Part of a small language model's weights.
Training: a variant of Muon for these matrices, 133M tokens, 4065 steps.
MLP neurons of a small language model. Each row is named by its layer, matrix (gate and up: input weights; down: output weights) and neuron, and shows model dimensions 0-191. Each number is 500 + 40 x the weight over its row's rms, rounded and kept within 0 to 999. Numbers have three digits each. A neuron's up and down rows have the sign that makes its largest values positive.
After each neuron's rows, "fires in" lists the words (lower case) most often at its 100 highest values on Wikipedia text that the model never trained on; "fires on" lists the tokens most often at its 100 highest values on Wikipedia text that the model never trained on.

L3.gate281:452477395484420450525502451408514501513425469491600529576522448482478529443507520439537504485496536509554512458532533421544545455509526509525479476459607456496472523540502536490462535537475516517534536567497482504521453578514501496472532493504508540446477548538467531513438509459486454471479572517500386478520525476515502578515498478517508489540528424530480562548472564503499433470486508448531451545570571536461534527530517500485504503470469501522496547378466478465433511477526497568503469492482423488506506427519509543558537530489477507538478516479521530573508435457507495469
L3.up281:528550482556526509501400550457428480496496520514555534449517461565496481462533393536508493581562459557536484513513541566521479542556527453478478470506504564482468506495512432446470495525539517541499517488499580486446547440577527496538525516541506421469553484471433517491551484517443471543502514500531440546516391540431560524477469515492508472486506530522522578553468553500463536538523494507546473577435473503522576482529500509531516534521500520508467520588516501461544541475461455487544476495526462500552488503463546568519540545532446511583579488476558502503449426496531512543
L3.down281:441451500513579482585472479483518497492419483574539558468556526534513571601493551501483524486562482468501571411517439438451534507533570515506514465445509484476452482444465530562439525562507550452486501514535439554474497460496499494536577418506483474496445503476488473542486513579426481455540527492438522507431503466455459530458499456522438531516535495534494536482465493495459446497464465437552486478528518443530538499501536476491492493558496470583490500476533472464429480496512520504465409559509574491507515479548502531513452501512542468532417544567466466429509464482477495551
fires in: "part", "due", "because", "made", "time"
fires on: " part", " due", " because", " made", " reb", " Bl"

L2.gate433:495472447483460419503510515468469570508514489516487492491468477549522513554457548502534392580426451528507481554497558514488423493503503514464538516518481504488431539511444439480480404560561464476454517461405516520514465533512494480481539490481516492501417520532448513569408483503473517550468524468460482476438575516460435464552521548478503482518501536520538491582525507495589451574424504520460431507571479472542498554565535520507481486500576478469505447469513491529537572469535513468516456504519547454485580462451482473522556495509558510459533540507443460472466474518528565519
L2.up433:593431483507434534455449465470438561517483533547458527490559506584511480511534484442508492496444530461488485481498524514521496495536471492527476436486544519497458455525433553520547528523508520480463456475426556519532458499494615539494503524426485514506449491440428585578424580541532526556492486523502463518518488557463500556487538546483486509483452497540557539549471543528589516554504455524539499513473523496552513527568505457578508571544528519486439476479520525502476465488516504563471529541403531447509511485437499491513508530507536603469513530552517441489459465516531577523
L2.down433:513427508505542508512513471495521461488452575490391585479517441565487516493486484461530568479489407474488517492464491458470518537527479450459464463466507506558501476585500565551542516503482430486501470462494524495487550529473543461466482545514439526474479503481419546501540544440485507465501457486514442516541459538538525552556529492535456546464456440494529451478498448526533600521406471545525481542446520478428526473501443394476509491615521522512538559453517485492419492502430470454480523507480501485534481434478471507481531540424518521493505453486493480464436416452532520482
fires in: "time", "town", "life", "name", "title", "city"
fires on: " time", " Town", "ight", "aw", " Name", " Title"

L3.gate462:528550505454523550432455498462453480566473523416483531428499555527431451453519505474490488498521484496593505498490551467537537444539505517475549423514533522507447512455460494448546485524540445524523506413469516550470541520413504492499500452499520569553476473508613507458506433561505480540483493483522460507537506580515460427452515528521475538471551464488456537524500505528470584491535542508534503479493509474503466595510505545498473521518532527452515503443590482521466464554469483480522524495507492506560467504418484515401514482413529498583468468531447531472585492459514503586
L3.up462:558459527437463501483475454557479485465583511520492495475475515513519500566466450540481493462559441534518480481569567477454548525516509516488513480530423550489548483524572442529538471508454484436479512477523533509544501585386475524503579480537502516466456525438508501549502390459467516541424509514539533439432511479532546494468478509541430550498569491534420573572565544474508520512460471548493491515476553488463518501511548541511474503531549458419552533484490497489576490521476501532493540463458541492455517508428448521469493480452496476561487484485525484460554546516381485484
L3.down462:552484526500404491524473470471492452512511462547510507516447579543475540417490538465495487594526550498527527542473529516591477520541553527518452495517497513520564471547465550427484504456547547500520507525487570479436543532549516503563549512540488488534512554547488498526490507510513510440482521570481575498486474444549548530579548509535539512512440527506516474548463507515561549475533386433567565531472466473484432494539454475521556567496452583496491491568519459479493558477510518551530493486514494544525537439506447509590457453559525576468511508448483484470442463499492499448
fires in: "been", "it", "was", "history", "own"
fires on: " been", " It", " was", "It", " history"

L3.gate437:589555435530535513493520475486463444484546588534513458473418423489429486478512521486523515553492519474527496489426414496496493487511497488481479553511543436488472512491524501424545481513506496484534468510481531494529437590542486491499488478547475539450461508492488462564459553484504475466528535519468405478578518518529497466442503484527556501489452464533437477471491478500484486500460466444447499459497509523487469514459546414515517520572419491446573548476524516472474503454520526463424451591478503581402421442503473504420497472545469547541556511483449546535451489468556439510
L3.up437:502499545456543547473469561524486532459479470483441486560551511587520491480501619541462596505536509499446468483480487493521457453459493531484449478537462535517511520404465543491532507461416512508563440495527498487461529506543515484497549543474487531481473485531485522438575486454511570573556539532505574521470461487510487492479496546442476527552435476464474501511452533523437545587511485464600531460547425496483549519442500503469569504518517517466538559434444443496585493467446521487527552435501542449530476524523523421540501558485524541490472541555567456483502505491487488477
L3.down437:430487412583495422499502473526487518481457489597551495531479509494473488493483477501488480510552555567526517492499476470508485497507515428533457505519539570535497517489487473522487539577454504439481514459536460467484532479447530494518424497416542537427468503502498459541469486544452498399471515481569480442510466499466538559564426539526516491454545576485412494530469523538527536464468496553522572556471471547506534412419498530542439497538474478458498474494579552448462524560516497495517471546528427494485513535483435495504554555465529533464511514436483598460547474527512537467
fires in: "who", "arizona", "whole"
fires on: " who", "t", "z"

L2.gate204:506489452470470585531492503483512511491474519455531463429455454480456415510408555470579559433568506485536506536464495480504491531587528419521523462505528470436476410478526539571536540435557525489545491479464572510472532463501512519546507481468479529454418561452471438459434519468510540493481431525477465539517537559498389537525486545532557499494504500410591558453470519550526520553506509552493575547443521464501482462531517537531481538509495554549518441484482442582511465524525585512484458552520486505475503509506479503492505517459531507497499502534523480526553511521460527522
L2.up204:562503447427487564487509521501453453480517514455509440539496517546483461512489506450501463513470481499474564491555467515470498448482512487576485481461499482494471556509503516483489508534518559454503462503469578490543532471474481485503507539478412511448483585500532467521504505469449602459483455471515469486569589513557476465441597497592443510476404535498474489521580490535535475560524490480463548467449482464493479503489430499415496529512534501528529486418536514535453524530491587425455527435561491433419444486479465550489480415452474507506509544527560518471505428441515502488
L2.down204:493455502571562490498472513456525489554524491508475490472508595495476416456472522502531539476484464444558424503557465458533439493544508499486520605500499485464487550533550494555558473521594509470524521471425536548471447569462450512495491535449554489483566540510468440490532509516597547512507415541594506484468523515542494428504531529461486533560513530503538463449530468463550588555501530473500521509444558513537535523517517467463570486499465462537564570511489484524494522503536469445510444489545580533538534437480477513496451535415446539516535498558547515507538480510521513541
fires in: "series", "game", "jody", "theatre", "studio"
fires on: " sy", " series", "ody", " game", " Theatre", " studio"

L3.gate193:472489523494479472498489468447516565462407473503484488497464536547502484551475476483447464513479488493543502573530516558502484578527497541458451526577503487439498501520453496513449502450462438498510505448530548530421485459482518547481493528481554547426534497403606470532510480526531462513510481514478586532468463512507454537467519511509491518492488480548544432460523496464458541581455494492488513465508430440461508491579519430534460521555455526447582518502536586522508468385506553527438453505491543536526475526525459464482485530561489554534576504501515476464515586425433457466
L3.up193:468473486505467493504538484424443482538589544533464513580512517522501550390429406515514502471508521522544582481479496484473455445464529490476453554543480560484480565515519442444469445542480472571591480478499462417535511477510496533478496458498533487500477522484542553518514577535470496618517468481480478416509533427497502515478594500518464516458549477536510529453454422549535467526546449511514449526461509523482493523535538500520514559475499500539554452583523469443507508514475435459557503510515489474538495501473521442479429603498491524497512522522493539467466473472508444564
L3.down193:556539454572438502474473501425509452482466480447498443569533476614558529513459538504502499467540557484461536560461491539447482504488443517467565516535520447594492471486527566429546495526549481501434538454454496539561528443458475509474412477481546510508454533557516539473543526488612446528518447453491558487567553517521522426514560488487496497525563480474458472478556488589546472494469493493489477491483559513542533445514480482498547504477543508466572473549467509483505413474444472468512486543571514481584509491512474538491523519500507525517548510538548460487435523441524507487
fires in: "out", "back", "up", "outstanding"
fires on: " out", " back", " rel", " ext", " up", " dec"

L7.gate221:446410502536502464558458496521515423473584565482467506477535512508524512556633500508468424509479503545453484483437478449533516434459495520572455511506529514498535514467482474500544515458496446489502458459430483486525543478467483532509503446488506490497423499431542507517491416587500573516501547456488449503478466459529523522422450577512463575402490430541478501494495482480540442485517606538540443475451488539475500465525393454469524463558489461470448492487514504474571497565493494498454487512550509477428528446457512474467529479510531541447473489489505540473515495521472526476
L7.up221:410464542473550541416422498512466522473525543531499555519514615547465463472533471566540427485455537514529490494461560499472448484515506478514534576513474493502521480449485468523499494438514577356506493482441416463514515505463537532434450488549505480534522511487494421502466523472564534496536537578452535471451462457485468475477487479477456455543496490464421482504492486460572457418547538532448477442453497499542536479541489423540484449549512543554514523500509469510554453482489551534486492500480523483492532561474491485494547468516524520540420514485454511474512512447415495449
L7.down221:574570558510525491543520519483489512452505509546481474530569553512564518493490507445512488494502513512499560483541477519455480410508423576522573521505491507455536504557453456501478505553481521534521508465542441514576448424479431460510496464506509563475553442553429500540498433478454549509493512468538533540532534475524487498538411564436486520420473514432460494525525535455519537463479459465523527445557416561522516547451553531432480490446487508477503524513510515431568490499544467478499534568426468483514558477533478545532498476493473532506605483484510555516542483576526585512
fires in: "was", "it", "is", "be", "been"
fires on: " was", " it", " is", " be", " been"

L2.gate284:532499483433545490496509512512560496545506509492498501440564510481550514489495615538504501558520432539439428497557452564492573474523516512464468539444447489462551501512442512481567506489584504535531528457483499491493487483514496520463519481511545537519476508469537558466479464390481539493490476476471489503473505592501494450533540430542535454520526432519458513523518546548509524491492554483522509495519532473458465497460511544454479467558531453435500521498519529485487464527442571442432526470569392455439516513541484520565499492474527542582488413470595509508437465485569547409
L2.up284:587558488492539486440463514533544511461495488528495496446468535515510586517508502485503486599487505551436430552517501444488496506465504514467444490458470504453535507469485498575521485430546521488482586501487525489503441490586544511476521484561577535467496473532474480499522509535504473473508467533473562500422448570517486461468507487514478412474487499533502446513470558538553536479456518468521493579558489475518526502396540560526452514524439537493501492479496487420535384493485485435471427479532506549506502481481523548525552492484471504598489360434509508522473503484545555459
L2.down284:553461454491530521469525485460573495506499493516548444438514457508528529460494548465491509479513473544515521508478467577611558502502530454464556430395458547406484459488570491531552520439598528529539497497530517509472452498550515496522481465476549484522437530481476498482452484450483504508556546471482515529446467514502493512471509518493506474568419459556520475513448477579488481552528497433459517541542541528403474558552562466511476590545562555449518550555510445466477452548473513460466486488551451459550515507517513476493483499440504517505527403442566495545465496553488485509
fires in: "known", "held", "boxscore", "arranged", "served", "patronymic"
fires on: " ar", " known", " pat", " held", "sc", " served"

L2.gate202:474471490536507548505471438591536504526456490531490529466467478473519554579496532485477420430468412476455522525450510519449477456573483486441514510492507478548480502485510511545521419481487511575466536507418527507479464499517583489459436401491480578488489571516519530492492579495487485516551529544473491491494491469444543513430460542507494483518475403490456508455511484484559572579530532553464505470473503411481516450473410511497423457541470487561482501465477477493465507476493501535516447528543529443490486414477479500489467483481546476460489503494464449458529544434573538404
L2.up202:550487525488525482437472470481478509534481506483513536531437444418578474524502475524525459486419522472482540503505503528450515451587483504504483569504555534507522506495468514518489452555543480469480612523467495518513507416449534520457471520476535550437459532476574578496580564428495542547500485482502601428541528550544471472503494519546547462578609522521489454476436539544493537599535508499549460497583513506463486526476537455439508486503519462464489501497472534530479477453546444510523454436509516450512455500467536513549501478469513546465505468524425445487472541419478540501
L2.down202:481463449529516488584445442513478444542502501562519533526502521429441465538479545476461437491510463440505495487503480396497479499561563503515542492471489557513476500467475479531462537464467446512479526507456559544469522562453506491473427540467478496476521525507507532552466472509501517520519522570412397530486472523419581479531490523491504553488489443515482475520487474507508568523470526462475513497475481481539463503419519441512482424583466446490488471495583444406436433500541436497506456504581544454520497485457447409490456482471506496499439464422532489491489546425529517442
fires in: "town", "lake", "temple", "home", "rock", "portion"
fires on: " town", " Town", " port", " Rock", " Tem", " Port"